config = dict(
    n_head=8,
    head_dim=64,
    norm='layernorm',
    bias='none',
    init_std_up=0.0198,
    lr_mult_o=1.5,
    lr_head=0.00571,
    grad_clip=0.5,
    schedule='wsd',
    decay_fraction=0.855,
    decay_shape='linear',
    doc_mask=True,
    train_tokens=590100000,
    steps=4503,
    dataset='wikipedia_en',
)
MLP neurons of a small language model. Each row is named by its layer, matrix (up: input weights) and neuron, and shows model dimensions 170-340. Each number is 128 + 24 x the weight over its row's rms, rounded and kept within 0 to 255. Numbers have three digits each.
A block is one neuron, or neurons of one layer that tend to fire together. After each block is what it responds to, as a language model described it from the Wikipedia text at the highest values.

L4.up364:144179115105150153136067132147117154145144121104132106123138139116157091153128146093133073086114135095147133141097113120123111122116109143120151145124161093129095080154116123123128118120116158115153101142136103149156133124190139153145105130129129112133105164134145141126129151103113150090119125111156133121112162180130136125169103151110089133168168129121116134096119116180132113117146128105126130134111097142126126101124126086118106106115086128169168121080085134110143132159186113096148123147124127116142134138101
Blank line before sections. The second newline of a blank line in Wikipedia markup, after tables, lists, headings or titles, just before a new heading or paragraph (==Charts==, In 1997).

L4.up1601:098137114139114174146151132127097133122165126140164128139094118148141102146128166156161140124133073110115145122133090089145146138109137144157118160151131102123187176106129109128147126125165113142122106112099107152122157155149137139107126115150118163122100198154149133145108159166175091146115101160103107142116108140174160088154125150119156100122106090136071122127134142132131148115114114145137162106115092113116096136102148112136092147143118122125176127085096109128131120151137123132175148115135115115106111112111
Preposition in/by. Fires on the prepositions "in"/"In" and "by", often sentence-initial ("In 1770", "In reality") or mid-clause ("help the student by facing"), plus word-initial "In" pieces (Indy, Inca).

L3.up46:109139125133101144135138155166132095084111162113161146119139105098126186154173123125186098116119099105118133114149100155112134156125116162172101139178092116118173130119149160130128127071086135144145157153161091127129123083134154115077126122091119105149122130141111157157151120185125157117120079155146129116197128117136118106135090164154116122075140133128165122108131147185104136116126119119099091069141114131091123118121153156141160112146125163101110138163141107127140134107127108172121166146150149091138118116162
L3.up295:105108117109120159091110110163127091084136139160144148162132133099117145135144085105144120142135127150140088146134177164146129103157121146150166155115083119156090159125129140125106106086089126139123126089132100124135087118159095125090161092126111129148119154119148105105116112125114131150138072120138123116115111135120133077100113146125134097098148087081134134106127141155136147167123147141095125071167095089115119155090159134153123099152148113163115188082135142115107080141129162137135118200150153100120135114134
L3.up640:107144110130141138108126137165161127092114123182103148116131122141119098091143117141157096113103121121126140071149145097159126132093078197174125139145126135074165146098165125081071111141117134114096124139136135133154102138108127146080151161122160165132092132131117122155136104108091113093152102140138135097158128153104130117134098106132149116137130110083126126107152138129125131113139144097129121093121104146140110143142151118165141086145113086160133138122131120149130129122142140141095127145132154087134167080131
L3.up865:152148120119143119106133167156157132098118134192161102108144115157127140129171121118151144092153113158130188160113173135151143114081104149151200140106129168086112167117125117124082149103145161150148150163112108155126103126129138144138124134121113127100123104160144092098161110108098105126095137132145153100114084136096146121167116129100161160111110113124119139111130166107071158112132126129099078101169107137127128127130126153091096107120130112157129127156122077147159181087184153122066151150159137106083100115139
Locative preposition "in". Mostly "in" introducing a place after location words like located, born, lived, station, also other prepositions (of, on, under) in similar phrases.

L4.up728:172124119125152097133123149155135087150121144150140147169129114128120123123129123152164099076098161145091092120139090126144139115162107137136131126165128137165115146083123117156116134141103136107110141135113166103096125138118137158084100145123150135119116104150087131165131118122097089161103110139087154095123129073091146121132119135109162133155131110149133114069162132128121140131138120163109090158136111125088091156146171159128119117102113161171128083083113169137129121127114131141176078115102142152129126108120
Complement-taking function words. Prepositions and conjunctions such as of, whether, for, on that open a noun or verb's complement mid-sentence in descriptive prose, e.g. "aspects of", "questions whether", "known for".

L4.up482:146137113087116119117126141140123090122155137140124161114104112142120143116105129109114109143143130128124161116085134163086087131131109119177117139115113110145134132137119128123146154162116110116142094146163133167134072107090135125134146099153111098116097132161134109125069157155094116113095120159143117163102166103130150106092131121154125087112130144152109149130119096152168133135141165132096120145126080156148119126143168137170165126116136177126111098097136162118115095154154107136085170108100140117104101124126
Digits in long numbers. Digits deep inside long decimal numbers, especially map coordinates (88.51916, 40°50′42.36″), plus line breaks ending infobox fields or table header rows.

L2.up288:119137133125113112135151104121122109082112157168155134090100087123128158088175107091102098114158138178158124101093107106159149150151117125105149107132133110154117145120118120112174109113121136145068132151107089132125139131161122127113142108136129182147096128125113089138120130113147147116146122132131099156127160101116116133095134162140109135120164154122096090146133099090094128160094131128115126113145130154131119106121148094136116159095090139148109124119067123101101045108163117123096135156111111106124150118112
L2.up544:131120117160131102121161149125120178170116091161128159133121074117069129100108125105165109114127108136153156153128080126132127120142159090090095112116110099150131167085141095106115111129132098157161114126143133162152092127106107118144100121178135135134116098111110104109099153113155138132110099080139132079138137113108138146096133101150174137142156163133114092123144157124128163139146122138145128106155119127132096111115174124073083152176113180193111132075062131120106159156133140129110111133094164131118188114123
L2.up1097:138144127101111124114122134190164113130133140120121139110140072159081099100081140143185115148149111139165103143120098109136122135132180089084144106099128154138117159099115132137162186137057116116164097112162125132143156142087142112079114118126109139134117146130142177152120167165142100144135096112114133129146137117100116108098122117111187160141138167139098117164153143138106077110166104137090147089120146131172075166149088093134142181145121113106124149086110119146133121143114112141123112102132100135120119103147
L2.up1169:126119114153117115106109143106088127093170128157124128116156083117095071129116143135199119140124136117149114104129106129118094115113124117086077119116106097105128182089103144108163127103110166116115149157115147131174148167108110096112106075115147120158141176127175118122147149133140105104167078123153119139132147101112148137064121138112104130154182125114142073131098129132113144127130102135099119130126142156152091129127143099144145132143132091154119153139073126110108130104128110088139119138078153132136150127142
Paragraph and section starts. Mostly the blank-line break that begins a new paragraph or section heading, plus paragraph-opening words like During, However, In.

L4.up220:125126109126107115169174139063084134113117093144134113098152138200099094135101137111098135139117169111124147155116121125146109147092164126139107124146131135143076130097147118090144145156152114131129114097141126143118111139133142146100179189137162160140124080152122154118138134086092160151116091103099120089133128131126142098101153112127103148108068115111094147107122123133124106129134126145115149104123167128131128090146121148120153123104133129137148131154144132118121152161171134118139119103164109133167114117175
Ordinal number suffixes. Ordinal endings and ordinal words like 13th, 63rd, eighth, third, second, often after "the"; weaker on table pipes and other adjectives.

L3.up234:126132091088109123108137148138161125121114104139107118146148121097143080128191121137104102138095133125089122092136150173161127141133097147113177151134111126113119116131101146132199090116161130146119148152144122112104129135159093112154124176115126149154135176096164096116080101179145093166154156120135146160115129150140143109100138130095122109107157129155091119139092105079148143162092139166126115158154117123155114139136115129173116149127127125126120138157153127075093129134100129139152155125132141181132124111152
L3.up582:140082144130132112110104143140107104093108072166092103130146121129130120127168130120124114130144130171087176121147084141160120115121103122147125162110124101126123157123098151146136118122120093143148111123137098114109152109165134132104197136132089167105104124121099152114081101148172113129119123139133160137124110130116147143092150141132103165114130119130142110164108097124139130122149084167119133174116107122169134136136146122157157133125143152176116138141123147130107119156120096084143174162150141155114174149096
L3.up843:116096105119111136138075117144138138132094114148092121081122131161117091134096113158163125099111103152164147086116113130152109156141098146105123111115132160128138077148147165151156117133094101093109133118107165114138120118114124136125146117149113103142143123111136142173099131145127166139156152112098176101138113108138133123102122117118122130118103140132122146140114161169172135117108102123148131118119121161139091150105180118136083128134114155121135154128132132162139093110174125134126145129118135139160096138151
L3.up1442:132141108086150123091116166113113124121133106136076180071161110144146132132134112134121076165145078100141139136171122132164127107177142125118121172129139156118129136129105109128098102117138115145149137140137124143131158126147125130100137137137109115111108111139111116159132115162083113160153160120139123171097081130133119101103109092166105103131206149168142120103103105142120134132185129156116111135190093108131122127176121140102182127138135121144152098111118148146106099101126129140138140153134155170119173137140
Predicate start after subject. The first token after a completed subject or clause: mostly reporting verbs after a named person (declared, claimed, stated), also connectives like but, which, though.

L2.up214:113102097117158135126161140099111135154092064139090151159135117167130110131097123148096135120088140122078115123134121130112145146136108191117121120127156146112159135106105148135100102107134101125104142121109109135135109163145094125139141135135153127154149150139099096096137079131133128139115122117177125109150158146099183160126130121128140116135150124150161125123143150142108115127152075183102125139180120115083185113174149151177107123138097122104139105101144152127089111123118160140145109154117088158128116155164
L2.up1075:088103114126131106139114121107124107125141111146143123143124164117096154116135137121143116084084111114120098185087115126125134103190157117150147140130169164146118129102131125145151131125161085138103093089111114120171127122143127134137116160101104121130130106104065127121090109158129113117142136085132180120178079144089133123155144104116168119148144121142168131168115117138133067094162137133123131177159163124116141113117149112120113098139221160156094101108126108135161160110143155139146147125179124152150104133157
L2.up1127:132117094142142094135166146075116125154086107141075133130130137183139127146086137134107114109155138121125138142087109153147086126132131156132149135108126158135174131157105134120099085130172083132123172123070110108140157166142155146169149126144157139109138112181139178141121090149129112147135126125113097078177104139116140105089149101126127108105092096147178118105126141117117113111146149133121168151140137124097159158124114118121100119153137087148131099158110099112136148115154163133158094097115128144155140138160
L2.up1564:150108148135113092157147155119125123111094123138121108130132139129163144127092154132137129113080138136079153119112111127112107133111186163091140116119149163104124104131157145153143130106124099135110161069133103101122091155071135112121123124108142097097123121138110120148057108123103113110125122104117129124110119159120134105105139129056140137100147138114143105123115155153167115090131134177084116131167160125125128136104121100155128104164134133157097124094113119106133124152117153191143105097115126146114149116125
Subordinate-clause function words. Function words and pronouns that open or continue a dependent clause mid-sentence, such as that, he, who, had, so, mostly in narrative and explanatory prose.

L2.up497:141138117105128123094116106152143128144185142175118111150108139157155117141114145136181202094117077107121128096188090144148127123109112116161136125096105143139141151142104102123080133131130107157101139146131117132127113163125109111149131139171110118150162143119125150141123085159124103107113110131127140086093137102077126149149132130105130126133144137122112132126106152137103145158192148120165131094130107115096158145128106089106128117131100106162143138109144092166116133128165166131130124153137131127132107099105
L2.up1536:134130122155115120178123172138166112112110100113087131141126093169170099114143156160130112132087178112117109144169135089138174167079159191140123127125164128119145150124101126117148098102121166126131097143094117132135124133130111116130154159116139130092117155109131123133130084085132140158098103127140133135091128138143167129113160149123113157204087082154092146093145163108144160154086125181139146136146112108151124106149112149106139114124118125167097079109164162109071103109145169093121127133108154156110132081151
L2.up1784:153149097076136140117122153136114120116150156140117104166089123138105071109131175121158089118132081104133131120105096160131140141092093151091113162111111155138116141094126121122085124151122091113158159144084093137196115113103176123154081137135122143148152139179132149168129134138119122127114163138136095135131157119138143130157118104144126173137138131089116173097137139146121104139126112117161164144144134155099154188138103129134163112140128124125124169097088113140126156142146156130095150120134102123155147180084
L2.up1793:166125098088112104096095113146105126151145140091074147146128129106133138092134155145107128112124125138140111119106138132112130163137147186142156164110149142122126170119109146134139115136128111155171166068142098116106130160127106120118153132152187124150138157120152111147153126144084162146140144138107127112147121094163095103094147151116102155133180129129211104139131115133177131122156140127148166119181150142134141120090156109146097139134119078120121133141118129116094106136097157133108115129175075174150162125078
Prepositions before dates/specifics. Prepositions, mostly on and in, that open a following date, measure or phrase, such as on 27 May, Oil on wood, 25.8 in ×.

L2.up289:141091081177132152153102117118108113118114160101132094121161140106054183121148170137125071127137137123137144128119124134151139142097151151161163136116133160123120124114131142177079145138111150145070142117105126107125173069113189159132137148147132144149152142138083144113150143088116162147134143119132165161148125116119147114110085145105154120149123168130117093114145135132140091140123080126145138107149131084086171108143109120108139102129150147150139141110128106126148133136159144144120150150144112153136179111101
L2.up899:106176113143101145120127086100098138083146159131084109113135135114128162124166144148147107110118111104128148154088154129144118121170103106156151088145138137144134154106173175158096151099135101110118161161091141104155129160098121087158192129158128090176148165119164103191145119172147128144122161118105133137127154142153146089138131099134134162116090139091113104118136139147101145129131145110100096119136090142099157167134148147117123128097156110124145176129139090096109107163145102101132103102156101119103164083082
L2.up1901:105114088151126137117110111162141142117134188148119086126137166152063097148098128136119160151158147105121176127110131152129115134117107156122125077115088147142094101090137169133094165100148122175138102131130107156153120086070169153144120098157125118128177139151117146160121168124140141099174099151177137130140155133104144078148111122098132154130078160152092119126164133166123138100088120148132106123077141156172180170132113118095163125147109158118118112142132096133127118112148128147116133127142138143151131114096
L2.up1906:109130119162141131105160100151119113092091156119113078117100133128087175132124145144147107093131105132127123136114143133116114139179143097125120113179170085155118141087183130193123146129155136125104119107140136090175132147079155117162127134147126126150124147124119132158091115150160147110134167127113134138118151149159146158144159124146104139129106122118141085153131124144116115115141098117131086095127106149111152171106146160115150106089140144121128172094108111093149164115123099122123102143157129122135156140071
Ordinals and superlatives. Ordinal and ranking words after "the" or "his", such as first, second, third, final, last, -est, and -th/-nd endings.

L2.up34:150115155099114125161173146154129093175117105099101114143136176147100142125125104109137097118171105145093187131136147131122136125125140129151145107095141148106080181116115113086113125120124129122064099173117104140148088127108124122097111126146104131140111101166137152155174152120068155143139085108117126082113149130162137099112120159100113126118111125165112140133136148088113107123170163144174115119121149128085123169127114133130149082103141137149097103117130135095096103144130114130117100121143182146113109093112
L2.up329:150125151156100111144128132111116121161152134089129151129075127149130096155103106121145160124119172122106166147117146176146160188119147159151125134122127103127101106153120144079141122158142146101123135127141154136119142139134131139139178114128121120116163170150138162125141151126140116161131174120143105127114134107123163133125200172166110136112121125102116116103097166131118130067125101140089174136135117109123152121159115116099140130118125155144095139138144109124106130133141146135140119157156126130104139153117
L2.up1284:104147127111143115152137113128146044129115095111105126131131103142179139095110126112112149137112123128160156112132134157173111162146137096099142121098139118092156121146135151111138123093107111129115128176120156145118118104120090143097116080127102108131116143152136122136190137140138144147167165108159119137129125176156130135132151136122106133128093126127158144139151122146124143114132125134137154113150107128100157159140126160183110117103123137089122128097159181149130111134110140152176119094131089145110138129135
L2.up1439:139150126140119111142146112142116091104119123113093159050165118116127127132082153137122107108138114117132124131121132145109125146160099148155148170161147117110114127120145147102138112145126117107122082142146130154106098123118124134155105091138091136120073139136155091179146141092156146136132092109107150088111094174144173128126101191135121156108095130087145086124114122132127141130121123134120116106124120063161119122136119146109150123158173115122120126155117160147145105116118077099141134114144166143109098099130
"Such" and period nouns. Fires on "such" in "such as"/"such a", on time-span nouns like season, year, moment, and on units in measurements and coordinates (cm, °, ″).

L3.up4:111106124114131132095114114103104091145122109103104140143148111117145126121182130086168102099102142161136119126120181104197141133177127150090088103110119142114031107108104123114103124135132125117144147137103101104132155150081118127115109085138131085123128126139139104121135115130143141110105129126147128132115085182108145104143098113105138136079136143148107121105160136150148130187135099151144136094107147094131130094162170146144117128141125132118128169119084143146104083159138150149139133134095121124108126113120
L3.up774:137140117133157125137136143113135128095117150126123109166130136167135114150150139123144111113111112112109157079146112096139121106118136135116114090124126190149147130110120122113132142103107141126157099106104165139130163163161138129153097103127154109139141164118100115165110115091130144135116130104140148138154149155134111172148111097147117154177074115121080118186157161175155132132116134103124173111163127170092201136103166090124147110125111153132126135144167108146105142128110134121139162116119133125155141147134
L3.up1618:126154087127181124108085126176150117103167168137122133114124163160150076126136126132110115130080127110088133113155101128132101109110137083139113157142156116108109157148159082144138116112141161123180120147131123167105132172124173099140171128145141094111124169116140116150125136120128136136111162078142147133117090161160131115178077145115103116200088143115059101147121110157149161126091140134155140142147094150129100126147127113158123125137119110136126096148128102131106109117149133178148156160110142125124133106149
L3.up1736:126109105133113076150125148136131134111123135150135140159173140189119106131138145151112138129110097138121082118128100156134135137082112102104099128105157124101129135164117131123124130138131136133158121152117183141169141114153145128141134057127112100154103114110133123137134131137118129168133107083142097124131127184123149166112121135145111100141116137159103115117150130177111140117090109120140140133122106140125136130137143143130107134105090177170097170151096110107127107159140126123145137159109158150162129174085
Blank-line paragraph break. The second newline of a blank line between Wikipedia paragraphs, just before a new paragraph or a heading such as ==Variants==, In, The.

L3.up167:151146115140117124139123118141121136160070133141136094138154137085138129134159153126134146094131165111109146135147126121155130153140103128122190105110145131155100109131165160113072138092144122122103164087091143161113147137147142138153175147141169130125081089133148098147114159131133136082064107112091127122134167148114122113088119112081136087103086117107088113156150122139118119090139127161103133106128101178115148138149115139134119138085159160137145119158123091122126162118168192152131139109134137141103095079084
L3.up581:100145123130090118080129110108088103131160130091136122114114109118126133138140167125104139144067130135126143181128106138120078172105140132156131135138077144162155103140155114134113130050171108136151137133087118090132136145102119104160143136137099152116111160118170125110087073139137091167118130139110157098197160139143151129143136127120133124157116132110081112126157142145098136116110137112118101096110105143106138099166145148124139120108094045165130140128164136121177189101136127159093131164116126150132113133157
L3.up847:115108153129132161107120096117113111142107118120143093123178128123138107146111127142116123102101102164179149152092150166130117157124111139108103137127120160151126119146160103105119084095104123098100110139135163097141110151133119130119137084124140127110130143132139165130130118139148143113141150152112131096136142142161149132126129099139157135136090139119138128179121144139131126163139131096151136122098095125145161167126134144141158147116108101162088147096100103109173092163179124081119143102149136154127140114123
L3.up2010:143145109174102140146181147110120143127113102102125089101113137129134171133208130139107132149124151122111152174116124155090119179136100137143188042138145129157069120119147131164101135118114121113154114145130154107159135143128108134113183160162149094121129118134098085140149118128126119100093114100141158115133143128147140108100137144128119120150149151133135158119101121149166126112097112115135093085092114121138149148105166145104142166096085150102102125121151156175130163109147137131123147071127097149142154114128
Ordinal after "the". Ordinals and unique-reference words right after "the", mostly in "X was the first/second…" claims, e.g. first, second, same, only.